Weights of a small transformer language model.
Size: 6 heads of 32, 11.8M parameters.
Architecture: RMSNorm before each block, rotary positions, biases on query, key and value, untied embeddings.
Training: a variant of Muon for these matrices, 224M tokens, 6830 steps.
MLP neurons of a small language model. Each row is named by its layer, matrix (gate and up: input weights; down: output weights) and neuron, and shows model dimensions 16-111. Each number is 50 + 12 x the weight over its row's rms, rounded and kept within 0 to 99. A neuron's up and down rows have the sign that makes its largest values positive.
After each neuron's rows, "fires in" lists the words (lower case) most often at its 100 highest values on Wikipedia text that the model never trained on. A number after a token or word is its count.

L2.gate344:70 50 35 31 35 46 46 44 45 45 64 24 39 52 42 48 22 46 36 47 67 53 51 53 31 54 51 28 56 38 34 59 48 57 64 34 45 73 68 26 38 45 47 40 51 37 57 33 57 58 46 37 39 56 28 56 34 53 52 53 43 59 51 43 48 53 48 50 44 64 56 29 56 56 60 41 43 30 20 45 61 42 49 51 44 58 52 50 28 56 53 53 65 46 43 36
L2.up344:67 52 44 37 51 49 47 44 64 51 66 30 13 40 68 67 38 48 42 34 66 43 49 70 42 48 41 52 64 32 54 52 45 56 46 43 54 74 62 40 47 70 39 31 63 53 64 34 44 59 47 56 49 50 24 46 54 65 62 53 58 51 49 42 41 41 58 47 43 44 41 50 46 70 66 67 53 36 28 49 69 48 41 40 31 45 48 51 39 73 68 47 52 59 51 53
L2.down344:41 70 35 31 67 39 49 39 59 55 49 54 34 40 52 67 49 54 30 50 43 31 57 61 35 57 46 42 58 46 43 53 51 29 49 43 58 68 54 26 35 68 47 35 54 43 41 30 42 53 42 43 51 56 51 43 29 80 45 46 53 60 45 30 27 31 49 62 37 54 40 53 55 57 68 50 32 36 54 55 74 32 53 33 33 63 61 44 54 85 69 44 40 60 35 44
fires in: "their" 48, "they" 26, "southeast" 6, "northeast" 4

L20.gate445:47 73 62 52 54 49 50 67 39 34 56 37 45 48 48 48 48 88 56 70 30 41 40 53 66 50 62 52 59 52 49 43 49 63 62 53 66 64 60 59 40 58 44 59 57 44 47 30 57 72 52 38 29 50 55 49 50 40 43 55 62 35 36 43 32 58 54 64 46 39 45 46 31 69 56 45 62 37 76 30 51 45 48 49 56 73 58 33 47 86 40 37 66 51 65 45
L20.up445:58 50 62 61 49 49 45 33 41 33 49 49 54 74 32 36 32 58 68 58 50 54 56 48 71 58 55 43 38 41 66 58 46 38 65 55 58 54 28 46 44 39 49 71 87 46 65 47 35 45 31 48 49 57 55 45 60 38 43 52 28 43 30 50 58 51 47 58 48 40 67 32 48 49 49 38 44 50 54 49 38 69 58 54 50 35 48 24 48 39 65 33 56 58 71 63
L20.down445:60 39 56 55 42 36 54 54 49 77 40 56 69 59 44 46 74 56 39 46 35 41 53 52 68 72 46 52 32 56 39 56 53 42 52 56 39 64 48 40 35 53 39 71 73 54 36 61 55 62 67 56 52 44 64 48 59 44 58 39 50 57 66 35 60 31 67 50 57 51 48 64 43 56 36 78 63 61 60 36 42 52 53 54 52 65 76 47 65 47 52 37 28 49 65 58
fires in: "the" 75, "s" 16

L13.gate437:50 65 43 61 42 18 21 56 66 45 28 45 66 79 19 50 70 65 42 60 65 40 50 42 56 40 51 49 38 53 24 66 52 57 70 42 65 62 53 47 49 48 59 34 29 42 53 39 57 54 30 43 54 50 54 41 41 45 42 29 42 62 60 54 39 57 50 40 51 59 35 43 62 64 43 56 44 55 54 52 59 40 53 51 37 46 40 48 39 46 55 47 56 55 68 47
L13.up437:32 55 46 53 39 36 40 53 61 39 42 41 60 50 53 38 62 65 51 38 69 47 42 54 58 55 50 53 45 67 51 50 76 47 59 65 51 56 61 55 56 43 59 48 68 52 73 24 78 62 55 52 68 33 58 50 47 38 38 40 45 59 75 49 56 52 52 49 39 67 41 58 46 57 63 60 44 40 66 32 44 56 39 38 28 61 46 55 45 57 66 44 41 35 57 43
L13.down437:68 64 51 45 52 40 52 55 66 43 46 68 42 52 36 43 53 70 53 41 52 28 63 59 48 54 70 57 29 61 44 37 63 36 49 56 61 59 64 28 50 53 36 38 77 60 61 66 56 60 44 40 46 68 40 61 37 51 49 55 31 47 59 61 53 39 57 55 60 28 50 38 51 43 72 59 61 62 41 56 65 42 50 48 60 53 41 35 51 44 53 55 38 37 69 55
fires in: "as" 42, "under" 25, "became" 8, "appointed" 5, "of" 4, "by" 4

L11.gate224:45 56 67 42 70 40 53 36 57 59 48 62 57 65 63 42 42 55 74 52 58 47 48 62 55 42 48 43 44 51 31 45 36 74 45 59 29 62 60 78 60 26 44 39 62 45 42 54 19 40 59 61 50 43 42 52 26 28 53 41 43 65 53 57 78 47 32 40 55 50 54 36 61 48 49 41 53 47 49 46 64 63 60 60 57 54 36 66 41 54 52 51 53 55 48 44
L11.up224:48 57 56 40 53 47 33 51 61 65 63 61 66 47 41 80 52 45 71 61 58 52 33 39 51 58 50 33 45 45 44 49 46 47 33 49 52 44 67 65 47 44 63 40 58 49 29 51 42 42 36 52 54 46 62 56 32 53 51 39 49 48 43 38 61 50 42 62 70 46 47 52 53 37 55 42 46 55 61 37 64 57 77 36 67 64 37 53 56 55 49 60 23 40 50 41
L11.down224:60 40 57 52 45 64 44 59 53 32 50 69 42 22 59 36 55 72 58 45 52 46 51 73 41 39 32 29 58 78 48 51 35 56 50 51 48 60 44 46 77 44 63 70 50 58 38 51 61 69 44 57 64 40 39 60 42 60 38 45 43 52 55 63 65 52 53 53 64 64 71 59 47 64 36 56 44 47 56 30 44 60 55 51 42 68 45 59 61 63 64 48 74 59 37 49
fires in: "top" 23, "population" 14, "personal" 10, "between" 10, "popular" 6, "time" 5

L18.gate55:44 59 49 58 44 57 84 27 38 40 43 65 59 40 47 60 47 48 68 55 52 48 68 63 24 33 45 38 50 34 31 55 44 44 41 54 74 41 54 44 38 72 46 44 48 44 26 42 55 41 66 45 44 46 51 40 37 29 64 29 56 47 61 44 35 49 42 63 68 56 62 43 36 55 40 63 47 36 51 73 61 37 57 44 27 34 60 50 55 37 45 38 59 61 48 36
L18.up55:51 39 46 31 38 56 72 65 46 48 45 61 39 75 42 43 47 50 37 69 41 52 47 52 59 54 62 36 41 34 48 72 52 69 41 22 65 57 48 49 46 59 30 82 49 54 39 48 34 39 45 73 56 52 49 57 38 49 45 46 50 36 52 60 53 65 62 46 45 49 51 54 46 32 61 51 42 62 40 52 34 52 57 80 59 37 50 47 40 59 53 52 50 46 28 57
L18.down55:45 46 42 53 56 52 49 51 36 51 68 56 42 72 37 58 57 50 44 43 62 68 45 55 41 54 58 67 43 38 28 57 41 54 61 61 55 86 50 41 58 45 49 43 61 34 30 44 37 53 63 59 51 38 54 45 45 69 40 49 49 37 67 50 51 65 48 50 42 63 59 49 48 61 40 48 43 45 18 37 51 65 74 36 52 60 53 58 29 57 72 27 68 62 55 50
fires in: "of" 66, "intelligence" 5

L20.gate174:45 56 53 61 47 58 45 41 61 41 63 65 42 48 59 53 35 47 35 33 49 38 71 29 46 52 50 36 49 61 58 59 51 52 64 63 46 50 36 40 46 44 26 35 31 54 39 62 36 47 48 48 29 34 42 32 47 36 43 58 73 39 48 39 69 58 45 53 42 57 53 54 16 64 32 55 56 34 45 49 50 40 32 39 50 34 60 44 32 49 65 43 64 53 51 56
L20.up174:46 63 18 34 39 59 51 44 50 55 52 50 52 56 88 46 44 47 21 47 46 27 57 50 54 57 63 43 34 59 52 67 32 54 46 32 65 39 54 46 36 29 43 50 41 64 53 58 41 52 46 63 47 64 39 55 57 54 47 39 45 43 59 52 59 59 38 35 42 50 44 50 43 38 36 71 55 52 59 56 42 56 38 38 39 36 39 43 46 48 50 64 81 63 59 56
L20.down174:33 67 48 74 59 38 66 46 59 69 45 60 39 46 46 52 59 56 51 29 46 47 61 75 54 32 51 51 40 65 38 40 61 51 58 44 40 30 38 44 34 69 50 54 82 50 41 42 46 55 72 43 71 35 60 38 53 58 37 58 51 43 42 58 35 49 22 76 45 29 53 61 25 42 29 57 39 31 55 55 57 55 47 35 41 26 41 42 42 46 51 45 69 35 67 51
fires in: "known" 19, "following" 16, "well" 8, "followed" 7, "follows" 6, "follow" 5

L10.gate253:48 64 57 51 30 49 62 30 62 35 47 47 51 46 45 44 68 57 54 44 43 34 60 48 46 53 45 54 59 42 36 38 49 54 40 52 64 53 56 52 66 53 37 33 27 62 46 33 59 62 53 42 57 37 58 61 55 65 38 35 84 51 41 35 66 35 38 34 62 70 48 23 49 36 46 58 43 36 27 33 54 33 59 61 32 34 51 38 43 50 37 73 40 61 68 54
L10.up253:56 41 54 38 56 22 35 50 55 60 48 51 33 59 54 60 41 37 54 60 56 27 36 61 50 52 34 53 72 39 54 45 53 47 58 42 41 70 62 47 46 51 63 31 65 34 55 56 27 55 46 31 52 39 34 31 41 64 41 45 55 64 39 45 40 64 46 48 31 57 47 43 32 33 47 67 35 41 55 57 75 47 45 46 51 65 65 42 36 32 45 49 39 49 31 35
L10.down253:52 62 51 52 62 31 53 61 45 48 63 36 53 41 55 53 73 52 56 60 53 52 56 75 55 29 41 71 63 20 58 40 51 38 44 67 42 74 40 45 49 60 49 36 43 54 39 35 57 50 54 51 59 38 61 38 57 48 46 56 39 33 57 23 35 58 67 45 35 43 39 27 48 48 68 50 43 58 33 77 44 24 49 54 67 45 51 11 62 65 48 61 53 40 47 41
fires in: "their" 51, "they" 30, "theater" 5

L15.gate64:40 62 55 42 34 64 49 60 75 52 49 49 58 42 34 58 50 44 54 45 51 47 56 48 47 46 47 68 51 66 37 44 56 56 60 20 41 44 69 59 49 65 61 73 41 36 44 62 61 57 46 50 41 28 44 39 44 49 39 60 58 40 38 39 55 31 39 68 45 65 47 62 40 67 48 40 62 52 44 50 44 41 44 46 64 59 38 67 41 61 41 49 74 21 41 52
L15.up64:52 56 55 34 32 44 68 22 45 66 36 24 59 58 64 38 38 45 45 38 57 72 86 51 41 61 51 40 35 52 66 40 30 53 37 67 50 47 42 35 57 56 62 49 44 42 54 55 72 69 39 50 71 37 39 44 51 56 41 37 49 43 45 55 45 69 69 48 62 42 48 57 47 57 42 51 75 67 45 52 42 59 62 64 50 47 65 36 48 46 39 64 47 54 69 45
L15.down64:46 56 55 45 81 50 43 67 55 61 35 48 65 56 45 41 47 52 42 53 55 35 46 67 47 95 63 55 33 53 63 46 49 52 49 43 73 49 47 62 42 37 57 48 59 39 53 58 57 57 55 48 51 47 52 77 56 37 64 55 54 49 50 55 32 41 56 45 44 42 60 39 52 46 76 67 51 50 56 45 36 42 61 34 51 54 63 60 56 40 53 55 74 52 59 45
fires in: "to" 90, "that" 9

L4.gate455:54 55 20 46 39 25 47 36 36 40 76 39 34 35 63 59 50 63 56 47 47 50 58 50 44 36 27 45 56 42 40 49 63 59 54 54 51 61 46 53 43 63 24 49 49 42 52 49 36 53 49 50 35 52 58 45 36 60 44 53 64 50 41 39 56 43 46 45 54 65 54 43 42 53 54 39 31 28 40 31 63 40 38 27 28 43 47 44 44 57 62 46 55 51 55 61
L4.up455:62 58 48 56 43 27 50 32 36 52 67 43 29 43 73 49 44 65 29 43 44 46 32 56 50 37 42 37 56 43 52 57 70 51 49 56 45 56 75 38 41 48 23 41 51 50 38 46 41 52 33 51 41 51 73 60 41 58 45 42 58 53 53 50 47 48 62 59 38 56 43 42 45 71 45 51 30 29 27 40 67 33 49 27 38 59 52 46 52 52 65 54 73 41 42 47
L4.down455:56 29 54 39 41 16 42 48 53 65 77 32 60 40 36 57 54 53 31 44 52 33 40 63 53 52 40 30 55 31 59 61 56 52 51 42 64 49 48 22 36 63 40 37 48 47 34 24 34 52 50 41 51 60 59 52 39 57 57 56 47 41 54 43 56 49 69 51 43 71 30 33 62 57 75 46 46 32 30 45 83 36 62 35 68 53 49 34 32 48 63 66 51 57 55 50
fires in: "their" 47, "they" 28, "theater" 5, "southeast" 4

L20.gate385:42 54 57 52 37 49 40 60 49 60 46 37 68 49 40 48 49 68 44 42 39 54 73 57 56 51 45 46 46 57 73 56 54 50 60 65 62 60 38 54 53 45 61 52 39 64 41 36 40 68 60 48 34 50 54 75 32 36 50 74 54 47 46 66 52 49 29 58 42 43 54 49 70 55 59 48 38 70 61 44 40 64 60 51 37 41 61 32 33 60 41 26 38 60 54 65
L20.up385:79 54 65 54 62 51 39 62 53 22 51 35 56 75 55 50 47 58 19 63 36 59 52 66 59 84 45 55 54 39 63 55 62 59 64 56 57 53 53 47 48 54 43 63 65 45 67 36 56 64 53 53 54 44 63 44 56 26 32 72 51 58 43 71 37 34 51 47 48 79 47 53 54 50 39 30 43 37 50 38 63 36 37 57 45 50 22 47 47 71 63 42 66 42 35 44
L20.down385:48 69 36 39 55 63 56 52 56 72 42 51 50 44 65 40 42 61 62 54 36 47 34 59 54 33 50 68 68 71 38 54 51 27 43 62 53 46 45 35 42 59 47 68 43 46 70 60 68 57 48 73 52 43 61 48 62 17 72 59 54 39 32 40 37 52 33 43 58 27 35 51 35 69 38 32 48 59 41 29 43 51 57 30 52 55 43 13 39 52 65 54 54 40 53 43
fires in: "the" 58, "under" 11, "s" 5, "among" 4

L11.gate454:44 56 56 53 48 61 39 48 56 53 59 37 56 58 34 57 53 56 46 55 56 42 76 26 41 43 76 70 49 57 52 54 57 46 48 19 52 60 67 79 59 68 66 60 56 43 40 76 53 51 59 31 52 58 39 41 48 43 27 56 53 55 64 43 61 66 31 52 64 63 25 78 46 56 42 51 35 60 53 40 41 38 40 65 44 46 52 51 38 46 83 51 59 41 62 51
L11.up454:67 28 64 59 38 54 40 36 42 60 57 27 43 38 38 36 42 31 41 54 57 37 62 50 69 62 63 74 59 44 62 41 54 39 48 38 53 75 38 59 58 45 55 62 47 48 65 47 52 56 62 46 43 47 31 47 46 54 23 43 66 58 56 39 52 60 23 48 48 65 22 76 42 54 44 43 37 51 65 55 41 51 50 65 34 66 56 43 38 40 47 41 58 32 75 36
L11.down454:47 71 33 42 47 51 53 68 53 40 60 48 75 52 52 39 59 52 51 44 62 25 52 67 48 51 39 64 37 43 72 50 36 43 48 35 56 56 50 38 46 69 62 67 57 60 37 72 69 68 54 37 60 48 65 55 33 40 34 52 42 45 56 59 36 45 55 42 50 37 71 64 69 53 70 60 39 53 35 37 51 64 47 44 54 65 48 61 39 55 25 62 49 34 40 53
fires in: "to" 33, "during" 9, "construction" 8, "following" 6, "not" 5

L11.gate271:59 58 57 58 32 39 49 58 68 55 44 43 68 52 46 54 42 62 67 62 60 60 56 53 82 31 57 55 54 58 47 49 25 66 50 54 39 59 49 57 43 35 62 45 76 42 39 52 51 49 56 27 49 48 44 65 59 53 62 53 54 44 51 55 55 46 45 64 69 35 73 56 58 42 74 42 41 52 61 41 30 57 58 47 70 54 69 38 57 58 74 49 41 57 50 52
L11.up271:64 40 46 65 54 52 45 51 28 50 47 52 52 32 48 61 34 51 56 45 53 39 45 27 42 29 33 46 48 40 49 48 44 61 61 42 43 50 66 69 63 40 34 42 57 47 48 32 74 35 32 54 33 45 46 42 63 42 52 70 79 52 65 42 71 38 40 43 50 39 55 59 26 44 68 72 34 43 63 55 51 59 61 68 60 55 35 52 49 47 46 41 48 43 84 82
L11.down271:39 47 53 48 29 62 49 48 47 34 31 58 36 46 55 61 55 50 43 70 53 42 66 54 65 78 65 62 60 57 71 57 53 63 53 55 46 45 33 52 45 23 39 43 43 48 42 44 48 51 60 44 50 46 52 61 40 40 61 59 43 70 39 62 55 56 55 51 41 40 44 42 50 34 34 53 52 47 59 24 48 44 59 60 48 56 49 44 46 45 58 43 27 48 48 53
fires in: "two" 14, "both" 13, "his" 11, "is" 7, "its" 5, "western" 4

L4.gate295:48 39 34 54 39 61 49 31 31 35 71 49 52 45 36 49 36 54 31 38 53 53 46 68 70 41 51 70 44 55 53 55 46 24 48 42 54 62 63 60 54 58 28 60 31 47 41 55 54 42 59 76 57 35 71 66 59 59 41 54 32 49 31 44 43 33 61 49 50 48 55 48 48 56 42 51 78 21 47 56 55 29 60 40 28 55 62 62 48 66 55 50 40 46 49 61
L4.up295:40 56 31 47 39 62 61 09 25 34 75 57 43 38 32 41 46 41 22 47 47 54 42 65 59 21 44 62 69 38 55 57 41 54 48 47 59 65 52 42 58 48 53 69 41 54 44 56 43 36 42 61 72 49 69 46 62 60 47 67 32 44 37 57 53 33 41 41 58 46 59 46 39 45 26 51 70 28 55 40 62 54 48 56 36 31 66 59 63 52 38 40 42 62 58 45
L4.down295:39 56 57 64 45 43 53 45 38 38 37 35 37 48 67 42 49 41 53 48 50 12 41 68 55 46 42 45 48 45 41 50 49 49 57 68 58 44 51 65 52 55 49 50 53 34 38 61 60 57 55 59 34 75 45 61 52 79 61 57 43 65 51 42 60 56 41 50 35 52 48 44 58 61 40 42 27 50 51 70 65 68 64 49 52 41 19 57 26 53 74 32 55 84 49 43
fires in: "but" 31, "built" 11, "building" 8, "blue" 7, "build" 5

L21.gate244:47 39 43 47 59 51 52 67 40 29 57 28 41 48 35 49 59 81 33 36 24 46 57 51 52 47 50 44 49 51 37 64 39 52 47 55 38 63 48 55 55 36 54 44 51 45 57 45 50 72 36 66 28 65 45 57 62 42 58 57 53 71 62 29 46 55 37 69 50 79 54 48 55 49 34 49 35 78 47 37 60 36 48 55 43 49 44 58 33 27 50 56 60 52 54 46
L21.up244:46 51 76 47 36 49 46 51 56 63 38 48 53 50 37 28 50 30 47 54 57 55 30 69 77 49 49 48 43 41 46 52 68 53 49 54 57 66 66 60 23 54 68 46 62 27 52 62 70 30 39 49 33 35 63 48 38 48 30 39 54 39 52 36 28 50 59 55 62 55 50 38 33 51 67 56 46 53 60 62 51 45 51 55 38 35 61 58 55 46 52 35 52 74 55 42
L21.down244:60 56 62 39 55 68 58 53 47 35 48 71 45 66 47 47 44 62 55 39 44 36 33 48 66 38 49 37 57 51 41 46 71 44 36 28 35 50 34 71 59 56 45 32 63 53 56 59 31 26 48 39 57 57 62 70 59 54 47 54 28 43 40 51 40 36 24 35 42 55 31 51 60 76 48 48 45 27 41 52 75 56 49 58 51 47 63 37 66 62 54 36 46 51 57 57
fires in: "following" 16, "as" 14, "however" 8, "followed" 5, "approximately" 5, "appointed" 5

L20.gate428:47 42 51 39 43 32 39 32 51 58 41 52 39 59 41 62 66 61 66 69 37 61 70 50 72 54 39 59 66 54 31 53 43 30 64 44 40 59 43 56 57 44 70 51 64 37 35 41 50 39 59 51 59 42 43 50 46 55 57 44 54 33 43 43 48 47 38 39 58 25 31 49 45 40 40 38 39 56 56 47 36 35 64 41 49 48 44 64 50 52 51 57 65 45 39 58
L20.up428:21 55 52 45 40 24 50 43 34 27 51 38 57 56 59 64 51 61 60 43 45 58 54 29 53 58 37 47 53 42 49 60 76 49 32 66 47 38 80 52 59 32 35 56 67 42 48 63 59 56 38 64 30 53 56 58 61 45 50 53 55 67 49 64 33 36 57 52 57 34 38 53 61 43 36 54 50 58 47 15 60 29 45 57 48 51 41 66 34 66 56 36 55 46 49 78
L20.down428:73 52 44 43 46 40 39 44 70 34 60 69 44 52 46 39 58 65 64 61 64 42 75 54 66 60 28 57 46 47 46 35 56 50 57 61 34 63 49 68 34 54 57 50 60 57 44 39 53 50 25 54 49 62 31 41 63 48 57 51 46 40 45 44 55 53 68 63 49 36 58 42 59 53 64 58 59 40 77 30 56 55 57 48 56 59 49 53 53 75 29 34 51 36 68 53
fires in: "his" 28, "its" 12, "the" 8, "in" 7, "their" 7

L7.gate171:61 39 25 56 50 58 31 36 64 61 55 41 60 47 52 50 56 62 53 37 26 51 39 45 48 65 55 40 66 38 50 69 46 51 49 42 36 57 49 54 69 35 47 65 54 46 47 38 52 56 42 67 47 68 36 48 48 42 40 14 37 45 71 72 63 50 63 45 47 55 26 79 29 53 53 55 61 54 42 58 56 39 27 58 55 46 59 51 53 57 56 20 49 76 49 49
L7.up171:30 45 32 41 36 75 26 39 37 45 44 55 54 74 53 47 52 32 37 34 47 42 55 31 47 58 57 41 56 43 20 67 56 53 48 60 38 66 19 66 62 34 67 40 54 32 44 47 40 55 47 73 63 58 28 41 52 41 58 43 52 54 67 42 42 51 52 51 28 39 40 79 43 47 52 58 77 50 63 53 57 30 41 35 40 45 70 46 41 48 65 34 62 71 45 52
L7.down171:57 53 57 49 47 68 35 43 43 33 67 49 29 33 53 57 46 52 57 72 52 31 67 57 45 76 47 43 47 29 44 63 50 31 40 46 47 42 34 48 52 59 68 52 71 29 40 45 63 73 49 79 33 67 48 38 47 67 62 33 63 62 45 57 43 40 69 51 55 35 34 45 65 54 47 42 60 48 65 69 51 52 16 56 22 65 59 47 58 45 40 30 38 48 39 39
fires in: "often" 11, "off" 10, "office" 9, "professional" 9, "professor" 8, "offices" 7

L3.gate464:44 51 39 42 37 45 43 62 65 52 60 51 62 55 63 51 59 46 47 45 43 51 85 65 58 42 57 46 45 49 40 66 27 42 60 63 44 51 32 69 64 45 34 70 65 35 49 62 44 22 52 53 67 36 48 55 54 60 36 49 49 52 59 35 35 53 59 48 63 44 55 34 42 46 52 37 54 49 69 59 50 33 91 46 29 48 47 65 58 45 63 57 43 71 53 45
L3.up464:56 34 49 24 81 48 66 50 57 36 40 53 34 51 39 43 60 43 57 19 49 46 58 56 61 55 34 53 71 66 52 55 54 48 57 43 43 49 50 60 54 32 54 64 42 48 67 42 37 59 47 24 23 39 46 46 46 61 69 61 46 36 47 38 57 71 29 64 35 54 76 37 75 52 50 46 47 34 47 64 41 57 22 56 50 50 47 46 62 34 44 34 68 59 68 64
L3.down464:48 43 29 37 60 66 36 54 60 41 31 48 35 56 78 49 65 65 37 46 63 51 61 63 44 63 38 42 75 50 64 51 43 56 61 49 83 36 49 72 40 39 65 61 48 45 44 43 47 43 54 20 40 39 42 80 32 61 59 49 45 72 58 77 65 62 67 61 42 26 58 36 61 55 62 47 46 44 69 41 45 52 38 56 44 45 45 52 52 55 48 50 51 65 46 60
fires in: "international" 14, "institute" 11, "independent" 10, "intelligence" 8, "india" 6, "incumbent" 4

L13.gate286:25 38 68 33 53 40 35 46 52 60 65 61 54 36 54 27 50 44 53 43 42 59 31 68 48 42 51 44 56 54 53 68 28 63 40 54 45 56 57 40 66 39 48 67 39 48 53 50 17 51 46 43 47 37 67 32 41 33 56 40 56 45 28 50 50 77 63 48 51 52 49 38 36 68 57 26 51 36 49 43 47 65 73 48 41 16 59 45 39 44 48 58 36 45 24 62
L13.up286:33 62 57 42 19 79 55 55 63 31 43 50 46 43 47 38 35 55 47 47 60 37 41 53 53 57 81 38 44 55 46 60 60 38 54 44 74 65 31 46 64 38 37 50 44 39 22 75 41 50 54 70 54 54 55 52 41 48 53 66 50 39 74 61 71 47 53 38 50 41 63 62 51 33 35 35 29 50 50 62 37 52 44 60 59 45 50 61 57 58 66 43 38 48 48 59
L13.down286:66 41 37 68 47 57 63 41 59 75 32 52 63 66 51 38 63 49 67 21 42 51 48 55 67 40 37 59 54 52 52 60 53 51 66 53 72 52 43 55 49 65 59 47 68 50 65 38 40 57 40 53 37 29 46 30 84 68 26 54 52 46 57 46 42 60 48 50 51 56 30 49 39 88 65 63 37 42 64 49 51 43 61 40 61 53 61 53 45 59 50 67 37 34 57 45
fires in: "of" 19, "following" 16, "intelligence" 16, "followed" 7

L2.gate130:27 46 44 37 40 60 53 28 37 47 61 75 54 65 49 56 43 52 14 40 49 47 31 55 48 49 43 41 56 65 60 45 65 53 40 59 46 64 52 52 54 41 63 62 49 52 67 43 74 77 30 56 32 42 56 57 45 62 46 54 49 26 48 75 51 50 34 49 65 58 31 36 34 42 46 37 51 30 26 54 42 36 32 49 55 54 53 47 36 49 57 54 60 56 31 62
L2.up130:59 56 44 62 46 66 74 47 39 55 45 45 41 51 74 54 55 48 33 55 59 52 79 56 47 40 29 60 60 43 52 55 54 61 32 26 61 81 63 43 55 53 47 46 67 54 61 42 63 46 53 57 58 44 45 57 57 75 58 66 40 35 51 49 52 39 45 53 48 65 54 47 60 59 37 60 53 53 40 46 42 57 58 59 36 40 37 59 53 47 65 60 53 55 32 34
L2.down130:38 48 37 66 45 44 53 43 55 43 43 50 39 37 44 70 56 55 42 46 41 55 45 59 53 46 49 52 51 42 42 46 56 40 44 26 59 90 51 40 48 48 45 43 71 48 66 38 57 45 42 58 56 41 44 43 51 70 60 55 39 53 53 35 55 32 39 48 54 57 56 54 74 60 44 45 65 75 41 31 43 48 57 57 22 50 42 57 58 59 73 60 69 49 36 41
fires in: "but" 30, "built" 9, "most" 6, "building" 5, "build" 4

L3.gate350:60 64 33 50 47 36 31 29 44 59 65 37 43 39 49 53 49 47 40 49 55 37 41 40 47 52 44 47 60 39 49 51 70 61 65 65 49 52 56 35 41 50 28 43 53 51 48 47 31 61 29 40 32 68 65 46 50 48 41 60 70 52 39 50 45 49 64 57 42 85 45 33 53 65 44 57 37 38 38 47 64 32 59 32 37 50 52 45 34 57 63 52 55 53 37 48
L3.up350:59 73 42 46 28 34 29 23 42 48 63 38 42 46 61 54 52 44 37 62 44 44 35 50 51 52 32 43 61 44 45 45 62 61 45 49 47 58 57 42 31 50 31 42 63 33 54 48 40 62 51 37 45 72 68 49 35 60 65 70 75 46 48 56 55 48 63 58 34 66 30 46 53 68 58 56 38 28 27 41 57 46 52 32 38 48 48 42 40 51 66 50 56 47 43 49
L3.down350:62 43 36 34 39 25 48 36 48 39 65 29 60 37 42 66 55 60 36 45 66 27 37 65 47 47 33 30 51 34 48 64 63 51 42 39 62 50 44 21 38 67 36 44 57 44 29 25 38 52 62 38 51 59 58 56 43 68 69 58 44 42 45 39 57 44 72 57 46 78 44 41 53 58 62 46 43 26 32 47 77 42 59 43 50 61 46 33 30 56 63 57 43 48 42 56
fires in: "their" 48, "they" 25, "theater" 5, "southeast" 4

L2.gate234:26 37 33 35 51 63 39 57 54 58 57 44 42 54 47 35 59 39 41 48 56 62 44 63 52 53 41 41 47 57 60 40 56 27 70 39 52 45 34 76 46 34 39 52 46 38 42 54 38 50 53 25 37 57 51 44 37 66 48 44 29 58 52 44 59 63 48 57 38 46 71 24 56 48 40 46 55 47 63 49 52 42 62 46 44 56 45 55 64 47 47 45 37 44 46 43
L2.up234:36 32 42 37 49 58 44 42 57 67 58 42 51 55 41 35 59 33 30 54 58 60 41 57 47 53 41 47 45 66 58 50 52 27 78 36 46 44 36 80 50 44 50 58 45 39 35 49 41 51 57 29 34 48 52 42 43 68 54 38 40 46 50 41 54 46 51 59 33 47 69 26 58 46 51 53 55 41 58 41 49 38 67 42 54 65 54 60 66 44 41 44 36 46 38 44
L2.down234:56 54 47 47 43 61 38 55 75 48 34 47 37 58 70 43 46 51 55 45 61 40 75 72 41 45 38 43 61 45 52 44 32 43 59 57 66 31 29 80 33 45 48 66 53 49 56 49 52 48 59 29 47 44 44 68 42 71 53 55 25 72 52 66 55 58 48 54 47 38 61 40 61 48 42 45 21 37 42 47 55 45 39 62 43 67 27 62 75 48 48 52 58 58 43 58
fires in: "international" 14, "institute" 10, "independent" 10, "intelligence" 9, "india" 8

L20.gate343:59 44 44 53 46 47 43 45 61 39 55 43 52 64 30 61 64 50 44 54 38 27 62 51 40 57 38 51 61 44 56 74 57 35 43 48 32 33 40 52 49 56 69 52 70 41 27 49 52 44 33 68 48 36 65 68 57 55 48 45 58 54 59 49 51 72 63 56 61 52 67 44 71 29 48 44 65 48 68 42 62 26 40 55 56 40 36 44 17 37 43 42 64 51 59 47
L20.up343:49 39 57 29 44 42 55 54 49 30 43 51 32 53 29 35 58 41 52 55 41 45 43 53 47 52 79 53 64 38 57 55 52 32 44 57 36 43 46 52 79 56 68 45 64 41 48 56 48 45 52 51 46 38 48 68 54 56 60 45 58 72 76 44 53 67 54 61 42 40 52 43 53 49 28 40 84 64 79 36 54 52 46 37 47 49 58 53 45 50 60 44 63 39 51 46
L20.down343:51 49 59 31 43 55 37 47 23 51 65 40 35 67 61 62 54 35 42 51 60 58 43 56 42 72 55 63 69 62 40 60 66 61 81 48 44 55 45 46 50 47 40 36 53 32 47 44 61 38 43 55 68 50 45 46 36 44 43 53 44 54 43 75 47 34 53 32 43 65 24 69 60 49 44 45 30 57 41 46 74 70 57 51 30 36 54 71 41 57 74 46 46 68 56 61
fires in: "after" 40, "into" 9, "off" 4, "often" 4